config.toml
n_head = 10
vocab_size = 9078
activation = "swiglu"
norm_place = "out"
parallel_block = false
init_std_qkv = 0.0312
init_std_o = 0.00638
optimizer = "adam_variant"
beta1 = 0.9
weight_decay = 0.14
final_lr_fraction = 0.05
doc_mask = true
train_tokens = 409600000
steps = 6250
dataset = "wikipedia_en"
MLP neurons of a small language model. Each row is named by its layer, matrix (gate and up: input weights; down: output weights) and neuron, and shows model dimensions 96-223. Each number is 128 + 32 x the weight over its row's rms, rounded and kept within 0 to 255. Numbers have three digits each. A neuron's up and down rows have the sign that makes its largest values positive.
After each neuron's rows, "fires after" lists the tokens most often just before its 100 highest values on Wikipedia text that the model never trained on.

L6.gate180:134166165103169128144159111115110097075109180102120153143156143147116158171120161114161115153113122097119213107152085179134102085095145096164115186110179113132076080183201117109138085170123095121101151090127120137060103141140181110126167126128075117149167186134031159127089129096165064099141104199099144112130086114109138119166105096176117096100153158093160155083140111109164158092095
L6.up180:147152174156163101153103084148090136167095124160116123126127115141148185121151138123130086088115138180135078123101144116158106142169120138129125084128140117157121130132142141144133143149123131089108155107103162096144190132083118186146198178080192170172096135145151115125159168093178151146071110119078146190094127122111118121159078146156144120118174182121113076128083148123152122135136
L6.down180:152123100060147104096111107086136103134124079145081209120148114113117181176131149158159112181171129116141169100142148130113085144133109110095133178135172132160145213154134162122108124100120132118170150157127124108096147054123138123120146177099159151123152112147147096165144137158124209187137152167124175117159108081161059136144104137152153083126111174139131144183159130088157126111144
fires after: ",", "19", "20", " in"

L9.gate1090:140129144122176147155115137085155095094087134171182099155114163113073152147190189128124103165068114129151157180088067175136155092152168047172112073132132135121141066152154101082080128099171086170136117190118072107176123164154013121094147148138120111116140094108093181090125104116139173118140106173131120162116128141135095137126124150153144107122118050104142182125152105139142096131095
L9.up1090:106161139034150099112101102136150101127184123152148136127130092167109160108128147113150102136101062109144114096135129068167094170157140130104091112125128105110092124102073129146150170135131191162100172134142157129091194080096163144125122170106121137104124169152176168089137105140127144170100208130124142159080135191111136116135101120069103162139173065121137115175124160118211128116128
L9.down1090:073041144098136120111080148085159159095178140130226098150157147134065125090118136092062127165109163036104170132130102119121164124052200155124142158111121111175131092142079139136122116124121130151110170131104116124176185153101091118122147127124075142101112156130124109078156132147131138141166106194153111093140148105107086166170167093135121070122097104128153139116115107076111144149113
fires after: ".\n\n", " |\n\n", " also", "\n\n", "History"

L8.gate683:138124130166157054114093085135094118119110129102132092182075099128108130151084113111115092099179118128159122152125151109156159109085106094136112123101130191154115131079118115083083104097080072104144117176131111174152163115133070085153126096140071088153138092082121155163101061113139138141180083121158139161074132084064184144139132121181123091108107154174161117134121105199135115079075
L8.up683:137121144090161138110065122140150135150099096154166178202141110126128138150164173135102065140152085116138118075109121074120134101149133115073087142090124148150162104163144103103150166118110056136131131159116178098164150100057062052154105114096107093156091102097156144137105125176127207216244111150147087153066116109074110166132105145152133121043087136134160130122142103181145106116106
L8.down683:136060067121155165076113078106186118136142109155220136130143132097162084135143139116215143127093082033153098118134160143143123191158120164171139136111131101149097156180146161064135114148125069117131145197172112130136120093142051071078106147168125102060176198086104127117129119164096094138143126149112095177132166112189091171117138104128106073088097106156133129095098128172141089114158
fires after: ".", " In", "In", " January", " in", " July"

L9.gate1221:167158149132157076133141132028103034133148155055117118139168136146090114135100120153114085093093093137130141173158114080136195104167129156130119053072147126110088096101118117125157080135133095107073182120108110119125073155183136168080133146153112128080119169063130137129141151166150107126088130150115160091078128086123087102105089132128149071121186150121095098125187175196130090163112
L9.up1221:120136134119152039129116204077139086101108093077111157057146131097092147152145087104100162108091115106150110147110134129151136154158113134126095057119184104130120149189146119151134060128137071186115140119177090131134081116149059151123148159103083110091107156131117131134118100216133143124155133150079129114110092149094110153137087143124152143046123069163136115129204111145176156133157
L9.down1221:169111164103170101138095074128059153086167148210214142165105210138118117106041200145133136139133112088130108168180154136176123092154134144093158097144038095103079167139094133125082131167176147160168118085112166150150120136135188140172090147148121164092150105145102172114113196059138132103148159165114109123104105136148129149106145140141094120135149105100086134161173142135108120132151
fires after: ".\n\n", "\".\n\n", "\n\n", ",", " |\n\n"

L2.gate118:072154103106120187147111111127152141091103181182119139130120154124157127140162112122171137079158170105131057070165143122135127089142142093107086104117139123098105112156109151103108096152110114037157119114108144074122085067157177110116139148118157064133170128091123209116104085168135127129115063171104157109143059135120135115125125143080095091136119134137115087126115143108087102176152
L2.up118:114133110184151144105144154123120154132149136144116138127113123136148174155160158116164140127126147133140071084186112088182088116176176091095101118142131157109150116179109141131095081181076118077094091147138151054127080109124102102160100148121110122139141106121120124105104113169082141125138084136080156112109117189091095145160122165094066097114090131132112156182126202111103097130166
L2.down118:151126084115147133097113082146118129115129160160101082155125145149091147143092118134191129090118108146102160131156203128092052147183090146140108158137111137111168125146150117165142155097126168130118137089137136116224113133162102096070121149139079125110126061153160108192133118128101156111111122082190164105118237126065168156145171154149078151070128120139170149158097124102101124134125
fires after: " ", ".", " (", ","

L7.gate904:117108159092072132081173131109125110112104148088133081118073129104100164112135072141189090163128101158148146105164133136149062102119140121104140075116176098092156129066105119099112087132169146196171109153146144119124117164163175133146125157087133102118111161113170110184155089100066105114165132166167125139167144078172148119145098180142110108077053163107161059137128102141077136074109
L7.up904:132085132092099121110143165117142147097140114137059107160124183203126149129110148144140135116157082099119157140117124126122085155168142163111161092149182142088116140153109169109087148111146187110178165172101187158071130086136179111189155137123163078197157171142172179149099194099105092166155135158087127086166097122105129148155118129136172146109090158161169114105104111123192123168110
L7.down904:121140115171054199156128114116139126179153138169153147148117139054130084119101140102107130185084112066111122098162159120100114024187141158149150122139125133189158137124146126138091166080139053147135156157179145070136071158085129134096067139095122099145146146067165147103148153115211204129068109095116146091137133159146109151095121112147145100114138133170064132102068117097071134125158
fires after: "19", "20", " did", " do"

L2.gate218:065113135110092035106154119125103055109134137090141140138176131102131133101127134120109153134173095154134113145128115052129164130171129126132096088062181132082112151122165122109101192178186122152119162154078098130122124080179106102139084149119160062135131119058130047120130147121152127081153134158120144050171125123108105121104105126082155090145172157074127156068090084121129167120096
L2.up218:134136198136126168117116103123160090111144125164157121114182135122116104089165182115108156133129116141096125163123148115170107143131141144114193088107142141130131138110149146180155087153135156135109126148173182150202145105105127132150192149107113100165123110138206154110204141153115099138160125112137145087142130166160153142209124117136106194143138166171077118137084121139142123079121
L2.down218:145070099090158216130066119122119128175139149131103175161112147114141142196163154087172177074164136127132110072119145157123104119094172086141133114153170086123185124135123142131189160102122113126121150066095212110122175142179156119178145129106129140121177127159115147133082100116133134121137155077150080092153129161146179221122110159167077133133075097105121170199120033099161089135120
fires after: "19", "20"

L6.gate522:131084150137131123150131130094171157095129176080138154148162103133173111155131103125218136133137099167125180132114160071141088137134096087110071132106122126145103177173111108145108099102121112160138093106115170077146116084147180130122143112103145082133126193178149145119168154134141142153151159112135162158127102139098154123075102192135135122159126112088109100153141141128141134103156
L6.up522:143078130120103104134120142133175144127159142096127113115154121108166092210182085129188145139116077140105158127082115073112091132096110120104123144101119113148110181165154130130122112176141120185106135128081169120142092135130130118098149151075149093125114215198142109127193127152128167154115150100129209161157142137101088122130150104129122133146112155084170073107203084156194163097106
L6.down522:124149179117121099113111144149111224158153071087144064129090145124138108193143089024188138165144147128108109092155122135192145107084135088186112089097120115104160136117132098138147143157116140135127102067125130117123158121105068115121150111151134135138121173167099088180095110154131158142111077125123151112151079095113042155104080062117128156181173100097133150201137134160115110162088
fires after: " ", " to", "20", " played", "19"

L7.gate1269:125137170069202128190155121096100147119157134135082162081144115160102172148101170123154113151128120153127194082106148178161192069107138122149116118153137133143121087129133117148156074153125165150222150129101144118107124130101111121061156053116109114144134166108123092127092132139093115111126176170124132108106102078127216108147074120070069141098110159097092121135116112136110083129058
L7.up1269:104134134087097062157115100127120177125153128109145135099123142086141171123158122131130175156130113176207153100082097167103109092132145147152144139132175100149184104145077165120145061179229165148152161130095170114085088153085118089138154108080115086164119167150198096159141106169101139117218163131128074120135091127158206117175079134126061176118115162129142105145133139135100094123109
L7.down1269:078165165140100155133118133210079147129120077080113164087160110149125090142158141188056091152093139109135106101089178105117169120034104159119098097113171119178123144095162144217184176161093150165165144126109142099068152076090122133108128134093100119133146147161119128104132126139145132155107123123175128109167106056148109084086144102087129096096066156182152146129152095179130159113094
fires after: "20", "19", "18", "16"

L2.gate889:090103157109122113151145161112122156074153170169140149163148097089160128169121160115156136124068106140172159134169117084084090100116138131141130159138131123106084133155105134171114158109121083112119142135144133093164098108127110067092122153151156072088152126112154098096159134161160128109064129132155161087117134100070158144151152145100109079191106106156111143124127180080108142167142
L2.up889:131084132116114117096118157152165171142115169150135162168131152127118143152147136154165132120111116104100152090157107064075071125184181145147126156133094123117133115143077157197072158142094062113129146081126160029205089127132129087101091160196113119104149118124178128150130132168148156129092172149141147065089156142064157124148126141099107124115115164132154140174165194086117114187182
L2.down889:171142133156147160095093114152081126121111147125093072146138114134108134177082127154174120075088119141085144110147154091148025126192085107136123138146098145144170148177146090136120136102091208122128146163135170135188133106100073090063153132138070099132144066152122119139118104122118151136128101108198181115134255149078148144136130135145108135074101142140131116148150127102126093108098
fires after: " ", " ("

L9.gate219:099144165136090078175115126122092095135187126155073144127169149152137110143144133150160109107130129199107101064106122052182103112142151110117121078141148143145128153131100141156116148120141129164131125056100170141065099042073121127111088111139148074172151155168192139093111081110153091152089116121126189100186122132065146104114127134018091170161126192091158122175114175144109132123119
L9.up219:145141127154143125155148113117145122158128113153118106166070098124136173123156117149163137161114094116075152133135123136124121193120121150087126102139125173202114077076155090156155018132062147144144145168197119135126109111079090151113154097133121173128083115061122107123183098139159125137088105068144114169136052122158097190141154136154131111148094159088182091107120175169173172128109
L9.down219:114154142140117177108169093213074147108157140117116176144100094125088167095055108140050113129097134108164107157093102124139135046098125169194044204151139107113100091155138126128152135110109164144144153122170137113125099154149147116156134123094174127118118089098160104198129125129132155183108120149118148101164197087135182066056128088120117096122148117142158150166113103091180199136093
fires after: "20", "19", "18"

L2.gate1257:082081158169129146124145123115119072145121184084118119134158123155146081120121149121113131182150113143150139120110137120068150126154146109171125107134204092136133119134133082120093115134136088145106097105075133168131159064128105136101092130137137115124176105143116093080092099089146105147074144117137144166144183097152084140124037118103137164156147146114076117116123182101145114154071
L2.up1257:162101140114099114143105044150177179164134150148144135152173156114181191091160135169118118143084111144156134152165153113093140103133112139171103085164140163098112116150143122113074155097132130191186155121094119154109191119107129179108197153045137177123142097182131086099107120147114143183094145102156104101198136133091107150119139103112121130143094143162115138116141097128132173151161
L2.down1257:138137096180130097161170140093123123185124152089072108133137158122127096112107145095155176113153110130098119112070118099094139165116144095144129119115200149141115150174147107152058119103132065115171165193148140139126107118136153119116182191137175131133146161143179126042104082086085121093135127100103115164078079143130084148152148125117117109142137171137149186176066162186110157219106
fires after: "19", "20", "18", "17", "′"

L2.gate850:114108165147138164149066130098134139082115161121132114160132148101127087116140142106171089109125104116076138081139133179107098105107101095158102130057115133119178112182108157155120163110166106056179125075150139069173102154127114143131122104110107105047205127181053168131120091120094109127124141174131133160128128099145122132128112172113133094160155155110151150139201131107101100162109
L2.up850:147126113129119140102124154143150081112137076094110109109131141132166073119149161171162177121077106073115127117121095164162125134163198059144112130102153146153160159142114093131137101219125158067105107142120198107133095131114150074120091175208109121145026156140121158117124149114144138117162067125123094104149071126142092169163168218166075112034137116160131105138170085112149097158085
L2.down850:175094148085121116110087099154124143098085143150113136086118162117115160151171149110154126103117113151129130087151081141057081076115050116132085124154106161060069149197159074147082123090111135124110081093177141093226124160113119104145134119176119116082117133170124129160115118081092186109142106117130147128123135163101093144135145144105124104084104141147135115181159092102087131169097
fires after: ",", " |", " ", "–", "\n"

L7.gate550:112133104116099167131154133037152075094130202117110117100115115149124201147141099105079088165084113107127148137114096139144113115142190154166176157141170163132120136151097159112153121168116097178136132107084144115132072119103145129094108177137130104151154131122139167153155154127143158107154124208089075118199122118090135142122062103137182130158141164104153138127113080142130120131079
L7.up550:121169106100101111148112101084124174124148144091182122095191112100150112176109092154133119139139107107137074106142154145101095129109112166139176031100124144163167109096192172124069079133104154136155149138133166131079144211052142166137160169076146148194121152082101130118131074125154151180163156129121129158141049137096135138143133076082231106164147149127122119125079197174140116076130
L7.down550:135154107122113170109155168083137110109129131176178128198130131209179140125158169150097145158116121164053139149109126212149137121164119146156099119181134154107171134190156191178157117098140148146107142128124146046194161135169141119176110162150165079087092122127080148106118177135144127140135116204127186089167128155154122150102137090125136167116105106164118154120178138140118132146160
fires after: "19", "20", ":", "1", " –", "–"

L2.gate1036:100137156162093118164142145116138132080142174152143078125125122173137121199117137133167127054084120150149069128161107178110122161088164075135120149088121140146098115148146167160156069096150164088084174117124214105112109139122136120167151156184183138154186149132174170093142104151197106084075152165183095123144103078086127143130147138129124127126171205112091132118106149135102115093107
L2.up1036:073123125092162133107110197140184090137142078149146115126091172107111183107139079096171078145154158139100115071130077087087086131059151119144170160114092105138149101121114171076171093154123109070126146193144114121119104112188086107137099179096175121109120088118101122129143124115051152108134122120125136121047079097122152116136095165143148132154094176178117126144149128108133108132102
L2.down1036:142120152088067033102147099101089103146142147177098143105114095086100089136130078137134080123078141123129087128126168180098120130134144148163149132142109183096101123118170141162152132089140199164150151139103191053157175139111172089160097093160096147088117129158121146160109025127109110128165128056126116177115154107060100128103129139059123132093135132135073142172126120105115118164094
fires after: "′", ".", " ", "°", "0", " Dec"

L6.gate957:053146133112084115127151149082173071068126152177113205147143092127137076119119108115130153118171175129160134082070116159091133078176135091122134170111091196101163112164115091130105158140139103103131153144208131109110094097129122126149121110146144028153119126092074129112150164106142145102093130136106148101117106042125155156104099168189153078071133133049138135111134173121112093144111
L6.up957:065126146149149136117153115130162140102156145168162183162112095157141138137084086144124157149157136106168144125054113187083133075165177131134079165150095133080155121180124109155155151134109081158127155174174100113162094087169107094143127123156138027151151084131075064106145124154145126107106126123133147105129095082078121071144051130178132149085093117065172112136146135172125134118124
L6.down957:126180119143149106139129086100105157105083153131096106133118143149172202114090088137118129130133123063144114140102106141161107109113150118054091136132157098119152154149123094090204144086138134139106132134081155114098101106177096134170150122121151103163159130138167096164172119175108202136113105098120173106153125049092106163108121129120115154154137112101130111159135117136132101065052
fires after: " ", " on", "born"

L9.gate418:119128102065167074173038164083181089106144156095151129077152182170071107087070161132128157153135068115124119120073125125190159112086162124161108139113124140085113114142128053121117044175132055124105104133084136106095149045126089104117115113109104094143165157099125159090141089188147165140077140120101107107154134089084119141145097147123093067111158094138128129142099145146117096151063
L9.up418:147075121106172086170108137105126114104087146117149096089143170091085096132101119114164115128130126104126084118116131085132116155101119117105133089105107143099121183135105095105157144190097156175109107130089187158158119083118032100096121093069062071095092197141196189100086078097138157116086138063166137126101139130166134108133095142183096085090130119143135093193108161195152114169092
L9.down418:134083127093169081188173147118109144103136140104237096123142058120153193143110124118104082103050118041104158100101165122096151091091116117088145152181106166126144135138090171129150118100136111151134135128158134082144175073114123164129147173148156132081129112125068123183127149093172093111151092126149110074122122105079124146094170111093120100172092070105136136165130102065160156104109
fires after: ".\n\n", "In", " |\n\n", " In", "\n\n"

L8.gate1160:136099108136164155153096139083113091112159151168089090083125152090169115130140203140167082096119152140118115132140108192120155078073084134168140149124108213123130095134198175103170144136134127087142107034140147076114144172139115152123125156117118127183152141147067111153102089090134127085097163117145116115150166099143137126123093172170106111064151157126142147145083150088078116110104
L8.up1160:121133131146131123103081116147097114132119109156130128146187150141160127205187156186102154124111147140137116078103089115147092117126099118139175144138147148076213167153117116138047104119134153105080109086098150091112128159095123071158120187123078134130077118187147114136123141172092098133132164100146090140068103170118079083129096129080137126126162132143143139121142132193123132167131
L8.down1160:147113078092173126177123132172162126172134154135088203098122129129156111105125107153152155148034126111139152091192213121126120088157123168115153124124124192117143169147071119130168133117110160187127067113179143107133120112093140137078176131051109093087176101132112087106081190173148093133142096116180145095124138146109064068170108148154169117108065134181111141143148176133124081142181
fires after: ".", ",", " "

L2.gate353:122115203173145150120142135106112066137113103133108148137084082127108134172124149122133119187157120143106118101144176117157219149075085102129111122109165138165139094183161123119097128191155070104171135158136153137089136095066121151143147121097159127125179138114124132146122109166157081090153093151147121105175115111121195102083109088138157085107127129152134186125131097136123112095079
L2.up353:099125096139161094124076151116110103134144139100158149036095088164182146182145128113077158139224151164150082096088126110170158156119144122119166134134188120139164078148131168146136092109120079124085093110171169145130105074068136153137146128140128141105156156101198091125104049191156080108109120117179097092137121101140152122126155157118129147117045099134136195120138119156174111076099
L2.down353:169114132081093198126073108157114088172134115136121116114118149102089137056142158112173122031116141133098112151198106044136100140136109141084132099134047090085130152137137078134140193109131159141204147137167074137135132175148109081077151098124120148111095166082098095110119143098151125176093147150096142145138120198148061155157148132159137150158168185154110125123154126097059181177148
fires after: "20", "19", "22", " Date"

L7.gate751:102125100109112152090128153112108039115106127103148142153090185161211122190063156102188169153101150093144133128135132162152144093020086110114132120150116176122124110124088117087088169102092137122156116125114113175158146085121142122083125167095155081156191087136173095081157178102109142173140069170135125086137141110082140103100038121076090126158139153121132118150116128115134156108086
L7.up751:076138118135087171109136159136136139142140120122158089146101108086134132170137163160122097095109145088114154093117121162114088127113100091139136094109119134147131127062124180121192076152094062107134114115132170124174162097127110104104087088158120072078108120085174195156086083137092190164134131145157082130138067142076113175137160113158099107093089139099132169163126081166182071125200
L7.down751:123173043151152147183089082148146080124116090121155137087095159132167178126151146059122175165170103037098141139130173168114166093081111119153132157118120113175121072055130163146126085140121136093140123136127168195119113088155143096161086123134155108182167115144149132081118115121144066115147112094076177144166113067106191107091171103150085132164148105160175109124066158078119109126123
fires after: " ", " in", " June", " In"

L7.gate515:135121137108060125130132193106128091077191121109117144058169169104161104129080116151112123120090050212109113160162156093201156060087070146138090120107169167163118095154165129107148104135170123141120209114110120086125072130118085097117097138119079157132165088123074089137163114104080080063106112116129139062124162096143127156152133188114119110097085134174098164096095145146041124161072
L7.up515:081145097104175104084118161114130125152102153108110090091096126151155196122135106034128118121045156125093059143130150111149156149132175138096148160126116106128114118149166118064134161110162159171114108175179156133079101097085133130134091137128171130147125141046155170151124122079065082124133135160113156179132091118132134123131120161078197127164116143168096163161078158126109089132117
L7.down515:178140178111114113093148185167146115082147121102156182100066146036151123154117132120095139110138107176116153110110148168172087163100124108144133133119124125109130153160113088077136095160179130168144149194182104078142131098199160135145093110128072151065154090116136101089161077123089123097129183189103117149129078106186189099185123130153189118054156135161129157119145169134050120088151
fires after: "20", "19", "18"

L2.gate410:129096142104105111078216163138125105152098143130079101136203134179147134182120148098114164156117140122114195126099081075184140111106111076119178164058143146113115111130171109117133136150113055175089092142156134183111122068124116161150073166109186127046118164096135175086097120134082113083140170186165066129145056068146193143129042054117177167101124110090158130164155156117115098109123
L2.up410:159173091124079118065111130119088163090154110129107072098140131109178129201096074081155106125117071186116122073113116103090148101154074155114147066138158127089171105122145065166105110078063045178153143130087082148165117112174073149078084195090098091109146127105168144156127124073149146146125088109140093133106074115092129103147085116130132097124081178103113054120113161142156122134096
L2.down410:172069101157107093114115129083138123152154122106150149129139189096089136101128126140095156116129161179161139176155118139099084206111150164067112088087138070092172157079142155169133157110127118068131161121100166135072142110112145081110203169198140132146150180105160090064173112177102157192162072117084187115116148182145119177094184128102164129126127105138131106155110107142094164177121
fires after: "20", "19", "26"

L9.gate231:141127153112147163108168136096085107088131177106110149109087124036085134092083157138140145119120118160124224098148148149096135179186122132123191134095119114157131100161150101101176158112181124134212120129107132131131050148141098151168066152120111176142162091131129180106115097094127057107088088088161128098181114084087139126055127148138128062105129159165089131132124196187082150114094
L9.up231:117147113127122117060156089165135053086099161104107099175146161095131157144125110101131169138116139129140086145139123142135151134166099087124164102031112110134114145208201138115144150148139185102130156159120121077172139105119143172144150152116110150138120157140133117098132109127142113134176070152112145098143134156116079137161140113153131115104111157111111123172089143173089097048151
L9.down231:161132139160128163131103128144168122150127121140108165158058127180179126133117087086113138134093143130130133119121140137164087110137130219142128133147137130167172114153169169109099141115130172169146125126085102150080118122108226145124071133165097178080142125116143095095152160105159103115132139021075130101129071111181141084106135145133155156128149074117117144085149152079174103182152
fires after: "20", "==", "19", "==="

L8.gate399:052120166112098149135137127129115104116120099147108140110171098121123149148154127167156133108113112114146183111133162130170088127122131150119110045048164123164086123171159094164056150142183128159132121091142086123116142113122116121109166108154208100174066170132102156086129134086139146113133110180107181126172147118168117065126070140129140087087132149126172118146148191139078103089101
L8.up399:109134120140114153198107106091153126123134101119082127145144184123110110129128105149198148169176112130135181122172132083147166153166127119086107124116126121129126171137145103125135098102109137092123119140171131133167096138100127135139119126125113183133172156148137130106183213169151126156123184115135106113155123127117196168113078096136167087161122181086163106167099169203171148144152
L8.down399:176148167090109118178118175071116118107107189143174169178079131103155157157109153150167060126175179109151100065172169075175140129132123129180107108110110147142182055140152152172145109154133111158149140112118126037141114113159143180124136146127105064187146129158139124164101127102139110072121115089127173106140143150199146131166112108124154100128104116128155114148153065119150136130081
fires after: "20", "19", "18", "11", ")\n"

L6.gate937:117175145151087138166122143109085099106107180145136196098098150061129089159159127105121160184115090161143132143061179173168122098168134133110108062121099132128109070135126155132120076093145077084138153156097147080140113082206112124169157137112188031130145104145137137086151135133167114138078079121146167050153105099139116155127120144077125164116168119158119132102088171129050107067118
L6.up937:145146138178091133118161163154052165168114145137160147173101141089128124150157089128077185157098131102125137109076159178105094120165101142104111104114143117105163081151141132155104114103116109080181147161112163097108142122183118130123178127104162065152109159160127140065146103148113133131070121115116119119127130130160107088131110153110132160085093119189079174128101153098065087042102
L6.down937:063083165124144129127172126110162028167145110144200152120106096082114056130090201093121131152097142040120083151097118118150167144156117094167161166135100141096120119168116109137141097165151100179148131134087093087091097086149081096140098160152111069136137129131134144126081061126167101076126139119125121090133171126200097101102162100129163162074124090136069157156133195088142151154132
fires after: ".\n\n", ".\n", " |\n\n", " |\n"

L7.gate174:125111165066118155136115121104050148154069174122136153175081155093139115166119124095138109180136080138160074104081035154138152129090114122221106096148121152137182117104160066086163119129155138104181158092131147080152123088142111091201136115112095103138153129093151121107088098125100146074086090195159095078114134104113134181099100072106121128096135106193135131114101113095056142153129
L7.up174:126164105117163059175177140120098083170137143140093152098065071116121077161120127098135114107098150121103093166133072179097090126090195155137141146138140135156193103171137136157140134199200113145132167070167126158170104110141045111127123181098144088130099157118152142095162098137128135158060058093139094098136118117102120093069100112127126162084099064198147052154069177084089174075051
L7.down174:131133167117141098112173115143133090169170128163136073113145121127123089109091149178121136165123119052129120133116172104081184172165109115144105121121112094096144122119091089110104119148094101081108112136151167100148110139190114127158135198099102146113100116140086120159105142098182169081139118098129135133106088097129143134139181092198171112082127168114105095079135196133115118135162
fires after: ".\n\n", "\n", " |\n\n", "\n\n"

L6.gate584:167116175114126082143115140129108126132131129111151157182138084106089146109088173114095062212114084106095157084104141127148171104086141144121153103154136156097100089176109068113188107143167095164168160105142093123159115103121132069152127119122129095175177083113101115092128116121173139179104127186096078102130121098163183157095062114120145166131136096103135131127100167124081133090154
L6.up584:113120150159146124141094128129065108131130131125122129159136146139092089122099119119102094188071110104112109148140064116076132096109110159123096073130152153116118136165104067114141123154151128137164153130156087127125160052177170135123089125127119062175170143202142128089118154114151196187101127132076088146145089176126126161115120124126133106090120119147141092156079114137098190101100
L6.down584:074117171101141135189158120104137084111145145198192097078087081155103050140099178081155153100173150039133101156092113137148155141190104104195115178099105177137112098100131094120119119162167118143088114164160101171148085065172084113075087183152128132146104131102066181115130119098182152093071134174132102059098150093130117124136132137145170105055092124121109137178080171058131155174103
fires after: ".\n\n", " |\n\n", "\n\n", "\n", "=="

L6.gate871:164132141089108160138073207129175155066092164150123141142134136149105115158107109103171153125082127129148138128134101144130085078119110117158155116180107167148133071164109088100095156137161143086189072082138169107143069132133098121127119112138054111134088106087159145126160159131111070056087121140086124154174108133093157102136154124159156094083147139168132143160124148071078068112141
L6.up871:100155121057148114178120130152145099146140085154135079072095163153098160182178138103177166152181134121095058056139101122127156122126200142112124127146102116102147115119157108034182142069174115141107126189165116111177107106158109156133102095153085181114105123121149157128093132157133148090083112108115087131159061128136158158157136135140061159103109108141164105173151127054117122123135
L6.down871:099109135155150121100098120142129068128170076087148140098152155058090154207151118157137124099168080118182063124196121112117139106063135203140198145112120120116137141121109128200136061113116087215071137117116119109114194179113187139186137163130121103100149207133146130103103183159113141103140126144163104190129116067119157157121084180129127117111181087111136131140173107167129122204107
fires after: " ", " did", " does", " do", " and", "."

L6.gate1096:113119155165042139112160131136149158040097185135116125144095091147135113174062086184158104126164115167157220122152152097157121132165191091135132130137118153118095133133068116106166180114159105135104180089152185067180113109128129114129176069119123116123137091136044110077136153084186142144130120148159121081128161066098209124086118171111167109121114115113085100149155176106097136166155
L6.up1096:181154135146104095096161145125144174065106148161100153180120122085171140114123071146155138086112126120157168141097133101116100158146127078145157125149071166107100111161079131115143117128124112133152122139171204065147096142151136072122146084147093092120161113105121108088122142118118191092109146114118159105115129083101093101091133110136175063134119177106133080178143170102086188167194
L6.down1096:124096104073147138152121127152153144193135115086153120127119136100148125145101132159149118167079145117161112124125125134136098183133130119148179139186154130125137116126151106143132145148133116135171158112133177045101162194171130117136116136094170117122147104151141085193147068113092164122197097092094175122169157154114116064127107087106136154124138088131149123127132139126110110141125
fires after: " "

L6.gate328:134125096097111177118108138087113074127113124147147150128145089164156092093094134165145059162145115091158150110119156126152125138089051089145201098123166098122101123121112096129134167146158101147121143099150178060119158133111161139125074160106158075112183108122096129214164126093135098115090068134104125098115124117103156183184145172107120112116238109109140169130117126091138147112099
L6.up328:141099164133118070163170045121123066109128078097114115183114120182121064095120148108175084176104183130120163148103125097122182143121069101130200073163171122130163108105121150145138163154092087168103114109175132123124154047134106153178092115057104106122159095134111117122098074124105120146116129151106114098084133093154104132102121135109166138143225164139086146130107173119107139173112
L6.down328:140072133080144165122176143079145154129098145150232187124113077123124155115137126121085181162144124071098127104159098126135169155164121130120159180117140154166081102093115093163181045178152144166124168156114119139176174159144132121091176189125119180103181109111111142121121121115114105118122120119135142067131106146135075139134197142130143202121129126169070124119149133104145110143084
fires after: ".\n\n", "\n\n", " |\n\n", " "

L2.gate920:117076146140160130151143164141105132115166197108108105198105158066113119169162175167148130133115123120129179074165137110074064127173121148185093133167079086156133150201154120149087098121141116105135182133158142101181113063070168091163107093189145112108126162133113138116100164180136110130101156214180150146109171110042162166145120146134159142114096130117153154117139104095113116127139
L2.up920:049117107120141085157108146093141124121096133101140085209125114136185100128110083102112081123120103145150134086102107134151165108114169121127146165105109127068135085097060202151168159157130071079119113073096099128168128121181123112125119178156112108133080112112184111096115135134196199128130107106087137119118095117140142143136112076082108092121170108189145112191128129156131082160131
L2.down920:167122133135099127058127142130081164088070159136113127132141114127129146137121166126121165096120128133101139110196146095157028164165084100153154098168099126144163163188161094111098120126109188088135157120127154104120114145096116080102150140123075115143174119137122135168106086137087119150119120127209164132108213138079132103118156165149129158068114135154113109124146092087123101079082
fires after: " ", ".", "12", "′"

L6.gate622:067154134128158128126132121111127135067108147101106155066133153116093147134141131111208115125122143101181161104136180119151098116147154114210178086148140098136122095088148147123112128066212092145138186144103156165139089103093156150181163154147137141123168133113101142115154154159082127049102138133118144097086127056084151125066062120123117097147136062135135138106160174158100115098089
L6.up622:073149142126177065114106095150066185128116115023106168089134164100144168170123166117178194137099139148093120089104120147192176105140155156120076114176157060088161090082158135167111107109159163183160154184095151148137110106110080160110175149118119169165109120149111121129128107131137114115159104119159195107134125105077136102125142133078119151105109149153104101112127143125093071123068
L6.down622:127097126128111105090123118159128133135115168083121138173193071157117093126073140106115109171127140129190125169112182081175140123136143119136112069131133149107176139177115161134103094163081137169148112108118106150169165110118122103103129085140164112125107113149122129043160153109142102137115086084112089138172116167198113135035082133142157122164116102106111092153141144134092181141133
fires after: "20", "19", "18", "In"